From a checkpoint of a small transformer trained on Wikipedia.
Size: width 512, 8 heads of 64 (4 for keys and values), MLP 1344 SwiGLU, vocabulary 8192.
Architecture: RMSNorm before each block, learned and rotary positions.
MLP neurons of a small language model. Each row is named by its layer, matrix (gate and up: input weights; down: output weights) and neuron, and shows model dimensions 320-415. Each number is 500 + 40 x the weight over its row's rms, rounded and kept within 0 to 999. Numbers have three digits each. A neuron's up and down rows have the sign that makes its largest values positive.
Before each neuron's rows, "fires in" lists the words (lower case) most often at its 100 highest values on Wikipedia text that the model never trained on; "fires after" lists the tokens most often just before its 100 highest values on Wikipedia text that the model never trained on.

fires in: "and", "as", "order"
fires after: ",", " and", " in", " In", " Se"
L6.gate784:477505481474436559544508493437531462481495463513486552569485543484510532529513420468549523479453516489479566489591546502408458428559529464530441459504538422421475549518486455475501450516440480514523616446536481526508487560507508496495511554455500549552518534469519529482463576510475497520
L6.up784:494516511497480480531525465544600434469538498541467521527463510410523556484512486474520572472517530451564485533475530526452449561578537537499461563511507467482525506499476585550474528526426507516476420504466496573450514555490524491541461536419528479418490491469542448491470508533527492461
L6.down784:500546539525532529537472531514446459555469500483495443530497513494424489562478367536501470530526519517556461469507466492429518464543523526532501583521548525513445482478475437530541441487558448570540478461539476512510505544525486422494455522501518526454483503516455424522442505521484438447

fires in: "s", "mausoleum"
fires after: "'", "s", " A"
L6.gate962:527521539569519483492459466520472532485515475459582546502531545474468554531535501494471483541541457446425512512497440517560445514480542478473458504469581519549544446492545504476550499546513487469521516520465448470458458506461535548545517552467552528519499487493472520536386501499493488497
L6.up962:501481531497580555464511538439514456433477562485507472483553509432468587445472493590578519481538495463420486482590527506474472502455578526504524503541538502486478514499593538501537471486502501449509518522518505495478469469523462420496471519520483499530552461623508478521559519492434486423
L6.down962:510511539489438552569506487506513497491538474532535503477505511595513512486550463472594472551578511456505538501554477522477442472562491473505452522569483473475525534488397490535468524525513480488628443455463491488525512521509487517560493453458512482523489488456547490472518571556510490492

fires in: "and", "then", "as", "or", "also", "later"
fires after: " and", ",", " well", ")", " but"
L6.gate358:544461559485520465559477490515523540475547457489511507530488508427437491508531442432548516440547557402514490439492560478517503476543520530494422487486582534484472587547449501518502448446469522469511465532550465543472463540477526521544539481496559506479544469594468487544417494513524517430
L6.up358:532510486542516534533555599371521459469485521523495471524458521489482412566505493478497529504477509473520466487457493570545546494501535502544465473542462469473412465433472501491503465487535457488531511501498488586512520515555451519459569517506573411425481474458528438512526489552537510570
L6.down358:484499502494483505481521538513479488476525461552496428548516521533523510498476439577446437549639490465532452514521548498503484431543460413511536514485452555567495517521518467510479565512452482446486482497491498462497509476457543482488472552409555508454505539479523512549447530476547480490

fires in: "the", "as"
fires after: "\n", ".", " \"", " served"
L3.gate45:452565453529410492557487532592572573442491462493512479454551426445586582522413517552537570507476484522515536403527527454430483570479479492488461509518486539521527544463478456486428414481544461453532518504485526513528491575525448486532488460549520551463508477483498502403551497545402566545
L3.up45:522588574545531504491461483497546550524500511450519519408451495511538518434533534454542534494460516478489579494535497428507491455525544569482485522519504534511557523478501422564525470544460510482449548500478515463554557500465455535524497545479525481488488460496513517521416503509533471482
L3.down45:449582443509490465462505485513475499491482410531471498483428513503473458530456533538437491494515520481571480459434529535459488500733516536492512447528484514506553517498455537512483462496480482476486548474516517597534483505558520427533420437500541547455450507464499501472524544482532480509

fires in: "0", "july", "1", "9", "5", "10"
fires after: " "
L6.gate1014:472506467519523547521452500478502512464569488490493480549512470476519525560469474470558461462508470574490513491506558517483512481494452512538538444444520501510468416532525504513540480546537481541516524469575492512557483523483445525433522489571484558431529521440462404425506505503385570481
L6.up1014:485512552488446551514498455480511480477420549460496514482554471494473485549498421420496530491519473466546478553509490493477479549456502575464485489532589511487452420498592506559501556474471478485536539490546476518445511440494495542479547538504476523529503514473518540496473501472498491550
L6.down1014:542517458541501483533483491450527542563463519553488479491501513476428477492568528477491517556533563514522528487542504500518497540455556523470523524458508506510554450619440570540532489504505527550507480505535551476454509494528438498485446500497395475520542517569524483445506536528517571469

fires in: "s"
fires after: "'"
L6.gate406:474504484478473525568501426520472505430513549522494474496534479562514520555460514542499492448451479539424587492544518441474435451487567499448522559502596484517510486494516537531501475498466489463492578504562511508607520534478549597476482544569416537491494466499468513502537508433452488484
L6.up406:553536566519558483510477501452492512449509537568501467540493549541576534463518482465499535467483529525485470495538397441513506504498548535415487551485488520459547569484496422555486504568476448363537422477521547477450542524510555490495550487468513536555549456517459491473445540593447469513
L6.down406:565489523487482473526483552465471537487562371496500512477504617504507468467534462512503478530545537487525483502524457479506490484617456436577519505527422489518511497533590476461455533431522489534459434487538498471465499497503539490496508451476434451543500471514594466424554501537447475489

fires in: "democratic", "republican", "conservative", "democrats", "liberal", "party"
fires after: " |", "|", " Liberal", " the", "-"
L3.gate241:560539478433552454537465554487544484586540544557519509561516525534518543471517556456477501485560483498532556482475506385445452525468555499480543455542447545531467558532503543493530442483464557530432534543526530459547558550458551476502507462483501531524536461447446543539489482495458458481
L3.up241:463570498438459496546520507464481516472515476534535437449535436575532474519497522488551477459442391558474522454518479535512553448540489441442541511530502513516459514478525570512525587509498486537463473453503562445435495462469503549517529512514506408513571546490450423446546492540431550522
L3.down241:454505478521510495590496483445500496438432442502488499429517417539536459510502493498566522481468472466472498527454499534511577442461507479457472535494546469608509381430520554549541532487460476494484509508508539519454533428461544546473541522468505500487565576574444447448526471567386529488

fires in: "it", "she", "he"
fires after: ".", "\n"
L3.gate659:528545516542586477484436524485530469463520516551506545520487467456509442537497491464510484459517525538470500418529514465493503506500540495448428498471489456483451499551460542521446520447547458453465481500452502536538492442538540499526403478516528504539429489467549439543480455426482510453
L3.up659:540486583492522500556469540475512561495489501522496497454509519551474460523492531438509477514526489505502489516531597483547467521497548525467406536525432523599526464457481465527541496548533546514495492482490484481516449472462502572455531463515520493457528492449510512531550473492530501504
L3.down659:492525506523520499495466411515431522530511495515602527463502402477530537492436506500532494487524534583527450477528508509490527473527513553528536501504501535502474512499466566478544512441509570465471505503569544503503489425498446494473385534508548529529437525466476499516475505503435458460

fires in: "as", "order", "if"
fires after: ",", ".", " and", " in"
L6.gate1011:494547527542400526483506545520489450435522529439487539459491455474527454532542460564538518558461505442541567451460526434492539445463498469480552521543484398493578509559489531470486522559510446467508515430470475509534496556415517497465477463425531491438527498552517476520501536500548487474
L6.up1011:547518543481427519478551479523553509408504516456411521433497470433557548496558448517559509577484455524490525483521548508515476503470532507569523567468482448437546539558459489463455497502520470515464496510515457545461526551536537430570505513515528599423494481463508459452490514439499578500
L6.down1011:505504517485516504561499492601470436435513542528497562502451405468440494489603491528467521507467476479517535447431528495409539486527496504497445559489473506514539524448485567453458534564515432497441531468510520542470478529595505445528497523468568558462511533543462427492474510527506509462

fires in: "with"
fires after: ",", "s"
L6.gate290:505488549512484479493477502530499555520559538526478492495548480432436554496520393498447498493465486524524443529533470479449516519507500558495477440484509444542522501544424553554492507428492538431457510485497513499516506524578529495501506585515605578495549514507505493485439575525471553537
L6.up290:561507467517550467499575568486415497481443508505449592465431497483517507591551519572514515536434554509474520490500457536518522453504474496509406444447509479526552576506525422520506491437507547494517501543484465545496467537508452543511548466485508475469558531534449469525501534517449559499
L6.down290:438453467561589485528458489519492494500457444571459537483505487496501538522445446461486525512524519430541461440481478514491466456610425459451515462530412519432491475572493399492507505483546548498447499547497469465546490474587512432497438549562532506460476516456528480524523490561531486447

fires in: "which", "who", "song"
fires after: ",", " of", " the"
L3.gate449:449549559510503550467542482441481505552480500501536527609556537489501455517485553553472419466504462418456482476505529514541503631466517472487562532429490515558465571519495522446430520513542457530568513496597480463531512486414405479580462484462472494441518508502497530516463563562530540510
L3.up449:479446518542478453497554472520484513465489538537497530544466519505500441503498479554518547544465505477475425522558560453486487484520529579547434522472493463512499591623497386542470521515489483526468547587525458535529539471503491505518525493500513513485499521473504560534469528586502434476
L3.down449:449479477521431492471505525485518526462539499486436476559517428484508482514450518505409503525520553503546553503497509520435498550454458512518508492426444541549523577446550514484545463486509517503458500525514515484542484558479584591489555469539554472566503527484492540565491481431464516477

fires in: "but", "he", "she"
fires after: ",", " and", "s"
L3.gate486:490425549549456527488506537464517478485559477536517513520565523486503579546520483468524483499488488576573542432505458491530500463458533462479456545592546504468554410486561513531461528483532489487541550409542479433520521490491552579545580477548491464463427502444488463423543529494464471505
L3.up486:481495503488487474422515580476458469494401529570544444564494541513452504480450528517511474474470560502546522551502514565405467573522565434503426588523519454510416510537542537453492503458425470534635506481428452458423461390535480498557506457469529514465549479559524541530487537455526484507
L3.down486:464502509542527457542468434499475359502538480534518533514546486447450526501508501488519503440515532495539463456482515435426483518608504505406590526502472505514575498576457508498587491514464513521470514528537524490535540484475549554528422540586554535495422515454458504486468535516494511425

fires in: "and", "as", "who", "time"
fires after: ",", "-", " Running", " and"
L7.gate690:518482535541560462492461480532475564477521522548501503484459486430416458511589498481502489507532545478538514554513503488488519485556579518509500499488556515499559493498461433474494497532530504474413583487441484491518488457540488582515450447478510549530485486492499475536383535552505433515
L7.up690:485471511500528564484487460491535462507561490454438509477526387568488575517513466480473496468424462465516494533533430526460480461504558483560537553490455575479562468519533489508451563497535437528479536489516507540556535526486438520530507551455450471522475475490466444429557539538518525479
L7.down690:501484530462505483490479468585542500562456503522537460484541469460480496453544562571502496558475478454565502420505492500528514532573476504502519507448475466513435449543529508501552480466464524500483444454510450474525442502490530469520510506408540521512517523535451523534477531557510533511

fires in: "he", "film", "it", "song", "company"
fires after: ".", " The", " the", ",", "The"
L6.gate1128:522523442605472489474415539422519428500440551507494498520547519438527472534493510568488548448471536481501522480461580532487552503506499527507450540512458405476477492462439470542532512420502554491498450505504559489530497448507473500488438432512439478487467530446434479565512467432398517529
L6.up1128:549475486523557553435543460442452492535432526452443524552470547424424556498466525494481447513511518460479511541406568472502521518513455538462485431467503478458548488551468381441521508463419502466468519509542457436485463449441539514468488530485533505497508547459545532523392493526461523484
L6.down1128:500428371455477508556518430524435471546522541481522508525532450447528505535447532520547541522539505500520478512477484536445459491561566499470459515523436536573446455530507508531540544463472552472504500592514474465504446481481538441521503509482499506528517541476504574537502492471415448478

fires in: "by", "in", "on", "at", "with", "and"
fires after: " and", ",", " that", "."
L6.gate1017:540501532533516466529479505514490512450506505448517555515504438465532493531560454459505590472544521496417573489508518458464466500513519427464495527524506495424466491500531458449456460473470534500435485557535498438446457495497553426491539437528538557500541512531413554493423451487542521446
L6.up1017:461460498476468453502500486433513456468458556467605470467533431499539414487515475433546600542498438499454463551503510473548502470470518480525520503479420497452473386521481501535530435465473491508434529498513473486429484510483503513462483496504631498455553509492439478495435545429480520525
L6.down1017:503540545513528508587457481505542488492491460544521527483469456473474522488474492449548510484492433490501511498483529480530503524535478475476504497572486495515466440549475550486545455505559493441465631477493402439488526482603507445464499434557563627490575426549486518476485449560482541517

fires in: "9", "5", "8", "us", "hot"
fires after: " ", "|", "\n", " (", " US"
L7.gate742:493545509410495544522430518552501519504515580448487531544560502498500490528486453431461501450464431518486531487501502454463554455411458566526552526467540482461505527493483505545458412497517496479509553487469483437582457459471611516446489531445476508456523509509540432506521435528481541473
L7.up742:538557524443581496450538589540500515518523547518603477509464478563477470547460525464420425522480478523481507426445512521458528430501451526508506462499488399574510491469504473477547451561450465520517517439499502526504466492468577507421442494560533513502477518476522471505551402503466497505
L7.down742:510490458517480563489461484518584544409504480544414489485545476490505512544548521539484577436465499523458481537553537416537456528543513610431579506556520506529508486500564523583467501440491451583449427526557490547569479491571513530515479555531446492545516443508462494496495471503453457478

fires in: "the", "each"
fires after: " the", " in", " to", " of"
L7.gate30:479479548529507484513488496408512569465549515482572494537424512466500509529541454513558584575485481536510471426560486527500457522533523470516557551511456475514492521576509520467453487565496492490551499501484517479502492460518438500478454541499515473524492490442520460539506457573538481465
L7.up30:460478544494525554506381524464478467543424544424522457508535451492510509488521562469526489561517549482470424493532538495512480506488479515548503558499454384444532515516524554499533554475578614507540483503506556540551496497466521534482435478443582517506541515570500453528489502478590534493
L7.down30:507476444570493477425488508536493477458498524546493466462507457468468481508507483472474514487505517472580499550490525509484519543620520475502483523476515469504564577455559502446526469439497566508528543537452528557443357488476481510463552496410523544445566483503523524486549501434479542554